Weights of a small transformer language model: 12.9M parameters, 10117 steps.
MLP neurons of a small language model. Each row is named by its layer, matrix (up: input weights) and neuron, and shows model dimensions 192-287. Each number is 500 + 50 x the weight over its row's rms, rounded and kept within 0 to 999. Numbers have three digits each.
After each neuron's rows, "fires on" lists the tokens most often at its 100 highest values on Wikipedia text that the model never trained on.

L4.up893:458503535457545400600550479494557357461467462499511523511459489503524395470506510469494467559383503501534470586518453464466474524525440492529530593513486529569522487496514550487484489479519480459436523583422437431500509525489516465433539486432492499570488427427499432556591646376496537515
fires on: "s", "d"

L3.up674:479529487550598561433373520538403408438490489486574487548542497485434583477560502502564465513514533464485504424404491507488448535459548455534465481461409428463599525451569598494453501506424566476354509500494450522495537593522509467577511540571458525590440523540547528496600538484369477523
fires on: " by", ":", " sim"

L3.up346:530475527517590495515461486482452442456515476569579583489518500467435480483491556529513550468606417529438474465524515507441448533546425553517481503528536537573547514473460480559518479551389482480487533583487493413479492505480466494450445495536379497466482499541563567534494564527584522667
fires on: " large", " small", " bo", " wide", "it", "mb"

L3.up378:419493539393554614501444478523509500492589532460489462463565537485549604459513628518509562528420491501444430493475497445394543626520458559444459424580413495498470497471409529465422488577522446542512522499520545384504529517472501541567517530527471408547495507542513425560507477514479462470
fires on: ",", " and", ".", " not"

L4.up642:418462504504557446506442480477490613420510404464506426531435455538466491488488435527519564481510490534431557466515437426511561534517488450497472495566486543465464480388482540512619478463454513417595440476455554430632517575541508459452472417435480498506418492538598513502521505479571438521
fires on: ")", ";", " ("

L4.up627:529537436476545604423550527515543424505474533533533518499552477533525444471471602491542522567509470491538505567498605537518504556465499516594557549490585500563477449553409520477471550438471446564479470510484661555509603471441483453452453434562532457576540483483571530563493496510418478514
fires on: " rel", "par", "lit", " app", "imp"

L3.up237:495517473564469475502496485482522555448483545545513544504387501495514525503539457551559488462445520474442557604448475518453512425550523561425496558560477566365490431495484485505493501477512523492505552520514521476497490512532478535507574528460542464444455451515478524539533522497579512484
fires on: "D", "Y", "s", "t", "r"

L4.up418:512499484445533519538502460545491556468483445439422503509499407511364496458421506443524495467529527480474413558452564540465489586470485497527439438521573588482485527493541486421449561539538494484480453576505543539445441542409452560466504380488561436440463563467514532479521488505431435480
fires on: " All", " all", " three", "y", " four"

L3.up313:448531488555565481465419467408485459468476449539501490542490481498439476535502528549495513536460485567515460511392456500453419484493478490610500520593389593351524569491507503444553461527513480439423530527538488504405571429522433488462466493469452458497429553428440482620509534384517594504
fires on: "000", "ers", " by", "rs", "er", "up"

L3.up477:496547477529593528350485527542514496403448458406400487499602454462596451412560561484462444470422506539504484490463534434482488508485489479561514542642502461556530457497559483442462521500435436540560476511500555528421494474474501450491353439510483506452467518447488536464440522530473554517
fires on: " by", " each", " together", " only"

L4.up451:529474453474620503583419530521509476552520449481483440560470520494507446514489537474467523533452432513473480415553525460398494546469498514513422441449513519526523526457478595424431528528488543496469499469453520452478527553533493521458517439427418373542500430566591503584505583482505519442
fires on: ":", " said", " born", " died", "s", " wrote"

L4.up182:481524574575514431575448522581545447527487400460501430443441493529603437474529560510427521594511520442497491401540589553532439495466468393512425524472466477454400505473488556562527503567465419493536472465517520536503546436510514545561500493451547498509546490418462586464488511457503449585
fires on: "/", "-"

L7.up901:571562547411466457605517588463432372405569487530443480554515415460456493397465491524471467529475584566532542524535466575437548573580487543537573588493499507443514520460535488557451489493464466439501507517459478513586427451599455411496488515536471556520548543449459444533520464520423463440
fires on: " Ja", " l", " Man", " man", "Man", " Ol"

L3.up503:558493475434455495571552450475585520459502505468480502448562547544512567482555444557496446460499429536579598497459508423498438523497435461531522513607438535532498413554525542641536462463543505459556402530468518562479398486485592481522440556522504506515506419486550466534572537473548557462
fires on: "t", "p", "–", "-", "class", " Website"

L7.up635:532487553406507363541532550466495565334438492505337508474485391483444451454429485487457562507470550566456473489539467415520494517547534517466497468556582521569535419448432532474548437472392517594524465505420492447476543492456501550486661537621508462507505594571569466523511458495464439394
fires on: ",", "-"

L4.up292:485530499530454426491449541569500558443460411467520533509529527482493506479506504528430463482529493499562535468438508385578483552494548402629432467602470578483487532609541470485527528443558516483453507505448519426486483509473474521512410461587473473552441489495561476540514567436588413558
fires on: "\"", ";", ")"

L7.up390:472483542491453550493442579483476579433455502387383476591517456551493431523451526449404488421471548504586516408477521504535519577490522388454497441516485494506543376519529501594484446511459496536487466553495479400541476511517506473451449503506439537497529448497523585421547501457511434573
fires on: ";", " o"

L4.up409:519556515502494507509468605513467567536464502542411412470437490511569406496525461522523565552510568541498515582440590486599447483590459479492459501565456488556521502486517442501437530579417470474449520555494558471530541505489494493510386464403470498405549511480548553522535542465480634424
fires on: ".", "us", "ii", "um", "ori"

L3.up448:504423442495493496458447644541479561459488543539632559521538538451498505561455537485531507514525497550564444457521607523488496501519463444559498495536514479340522473441442523501533419483477487454554520417569532531429570610547550496619579464552556480546497522483509460386508447499473487533
fires on: "od", ";", " character", ":", " by", "yn"

L4.up6:433511483524584449499430614526477421468445347405507495529492613529504418493532434503403489542588527650451484491544521590528571441539486514574539575461470525519486493551515588506462555559536462535482517519488547509496426466493534582490499478475474482485539497543478477414458535521457483505
fires on: "l", "en", "el", "in", "s", "n"

L4.up253:529493511459490554367467543523506475480511519519481529504539463548546482479501474511469594404369544467507626460441563437509435535461531510506581466420509418554400513604569532457518605504516526519497482470620537530459499522528465508408487433482513524501525487480546412499550540477464477498
fires on: "°", ":", "ini"

L4.up320:482493469559441538557569568591543381524511532484481471496557498376521529500506533535417534512466552566510533488589530402484502535397485398548417441502405440553448487379491460509561436426462459487542462471520482444531585498527588525436573464488486497492566471540483503485489499518510391461
fires on: ",", "-", "—"

L3.up535:484520471475457542507448579494605508471535536520488504587499497524542470406544551540582522471512469502526447516533468482483474496488518394533514551588477478442436456452485442476563608410550586424531522531437585510487596627470573433531463480496494472479437509518459476485508499408547506495
fires on: ";", " |", ":", "-"

L3.up77:419445536497481524509509443510526526471497515476488526540518481545362509462473450579544518416508475480474563585454492553487566504556583516561415447459460519521471578536534544468485523430471509577551413491543568439510412496492492458468498421583506486545522419469536505488537557443393459549
fires on: "g", "cing", "ping", "dr"

L4.up54:560483465489486381414497458384560539455479410479495476589427429470489586434526545404582510513474515543494458497600509459576464463425507581536471537450452474579501567500533472527591520437464451484433456485510554435551544550511590414540515444499445479432482612574582514466458530437425489555
fires on: " (", "uke", "ci", " Del"

L4.up523:455535576457451566494454513494517556456529557445493501423568410387462402588429407486487478505567508555482493393529553491528430560475478463512443440486583483555509544406517590504551454518400512485531411475481579430535564434509453371494535511476499476518566416511502470452500460542503445527
fires on: "'", "s", " and", ",", "-", " of"

L3.up946:433488504444546528519596492483455451434504433470522521490490477463593543481464424532544403530499621459481462442479522512534608578548472504520484452509515542589471497516505486560488567567461538431538514496575532517425474456532439500531590515597557458499503520493469479465461453572445530518
fires on: " Di", " Lo", "di", " Me"

L3.up646:465571523500510496523515503453534440579489497496429468510495512484416457534440591565421483486486516513491477515508482477510487390566479406554505550547473535524527523570472503405479564428479556520487498513446493488590505508543514430422496463577433496442436513572472507480480535457409496556
fires on: " per", " |", " /", " Per", ":"

L4.up659:559517507387545510437478450543500545472514422498399539532505533546497417481527484556523504498450546494470495502493473508471431477421534538351531461514548460569516471545489468407481471516536483544583516432513477507385561485614457476520534494456535426470481488601495562541590559450481581469
fires on: "°", "to", "si", "ana"

L3.up592:549496616481466455562483525492573464518555587483556489474503457416442444458503513545509498497428492502447524513415504555557444429438476475446560534598435532452451604468440561489565495553580520535561552468444505357478602594459459480512474401368474527558531520509489572526460548402503543484
fires on: " (", "s", "ia", "ent"

L4.up78:419547536559525508540558568531480519507461485418476471614526389514514494571470589461492467593539560567579457502538477506539551479563534488527495481471557420533484474495561525466411473523379568498605511458626596566559540467497493472563456500467622434542468498461520495487576548422541518463
fires on: ".", " he", " who", " once"

L4.up316:461553548521544476477381547498506542404495504452448471518516493521574471457491537519382496534425481570540515472492490515611516549429544393488389434411470441516503498498520473453509449516446525566503503599486540386495571518469565545464518535351575429483442572468524562431479467454529439473
fires on: ";"

L3.up668:507559432578491538523504528519509445461494465507536557526516458480522491505502474447549615550425394453481475434417572448426545494493479521542427429489399531549511475525527500458546466524428485562428479541477486524471460420567558469570490439532509533606493519569380472531524566395481401523
fires on: "-", " of", "nt", " by", "urn"

L3.up80:390461463501538455543546547535374486512378378481593511509506491528486413501499506488491504528491507466601537468497566557535451494505446503555526533550446518467552545476535525490403433475418463521532410471517547530470492489551448470447577474497469619577449484518587503498505553536462410604
fires on: " by", "ki", "ca", "wa", "ton", "ka"

L4.up594:514512430429472466546473554507481507532520463481463499490578485604486514528443487514473478438455484419511503470511510433476510459535603535453497434484551487540529474489427487519529568451479553568542512479530524420494510407460436539469487459533586465425509456444428392529492576466405447585
fires on: " of", ":", "|", " National", "fe", " national"

L3.up525:599509519495536599451455602451410445415619495520510495536499445522469446534549460441533412552480480565537461582374469562489533474530549518508520558547451501497545500545515530446615469486470483487492482519445509548497503505448478492505589596440514453522482517535500488473547583456403527516
fires on: ":", "|", " |", " of", "nu", "ha"

L4.up26:469518465474616438460549424549458539577438388447535440479485452571497482586550475518469477490460542495506550513414672425467478534542520532527431413474481474547471520470497499522424535519467415452490473566465480552485546532560526484455549479547430541494491465591524522533493501491507595557
fires on: "i", "us", "o", "um", "ni", "ia"

L3.up184:447525496509491447549513462606408555463536502517501549569516443498508473436532434557475421569520506550494421473434527483531472530486497481520509435576477527512494497503459545506459492475484502527524463470537521575506523497478591409536476466509524410471553533510475543397516557515510526538
fires on: " season", "-", "–", " league", " NCAA"

L3.up943:463511462550535509523507419485510533496461439531522478492518593528468508431517516498528484536437493508561482488394521501454574556430515536550517473683547604447465562538510555546537483478413493516501545518504526458463471415456505515614555492579537373520495456549528516531488490482524512504
fires on: "'", "g", "t", "gh", "d"

L4.up806:504456479488424517510505536536446473477505501613601539525494486468393503464439473577413430521457522535543417527461448490570458552429470464492502499498469510557416495498495470512507499549543461557534441540549477490485507508554511508541499493382535565432506476549505529545505397586483452485
fires on: "0", "je", "1"

L4.up888:516383612461500525521503545440457443477481562498515430508552446412484464446448581538582520506485501506470524481553538379590490429493468537471532482518484541429478479513573426527590516586554449530555429433390382519611414454508489457497477528573462496511440464482493484500549536498461436582
fires on: " man", " Man", "/", " $", "  "

L7.up923:413501527529488511529521462580477407449467423535548501625491511474554457487393435499508461474476467550450504477474527529382444462426477555494431441507506355498508580494480484459482434478473500541516395530529514412467422454506507531515514460548467563580544414508509504502546528498603421472
fires on: " such", " known", "-", "ti", ".", "°"

L4.up288:454493537404491554482486460499445556578520468546542563463565520575519504484553575488444504494502581527517512476560406428532437449586531467477507465583432418438475596599512510525547623482514476457380453442463522547499429517524474536415407467499517466509520450433473529499437437550464440603
fires on: "sc", "c", " Sc", "esc", "usc"

L3.up904:507453512450440482462441447526518520423476567519544517474517516548474544574518660528475514509449525493487528425482555537544486537497464437466504544608455465417514533529534427483521431493510500570598535571541546480390450392434503549444518500533530471526497480455427460556420518566508514572
fires on: ".", ",", " when", "er", " Minister"

L4.up870:495500531484501528583521496512526506553537449494540476381550543522570460564532476502492535545482529502515542468458531545480475505481503569602563523524475482526565466501496451520479473581507373438472474487504491455471486479435595450506557497514529517481507419437418530439576538540469489497
fires on: "–", " (", "'", "ros", "s", "-"

L3.up816:481576419475504553498470520495398502401510489464641422459579405436536491510548431559418444556531403531574485458444458473593478517454484480582433465514466446505446531533481447539511496490442488470514420511445555511469473484524508530466505481504489417479399550470496655431472511449573536502
fires on: "-", "M"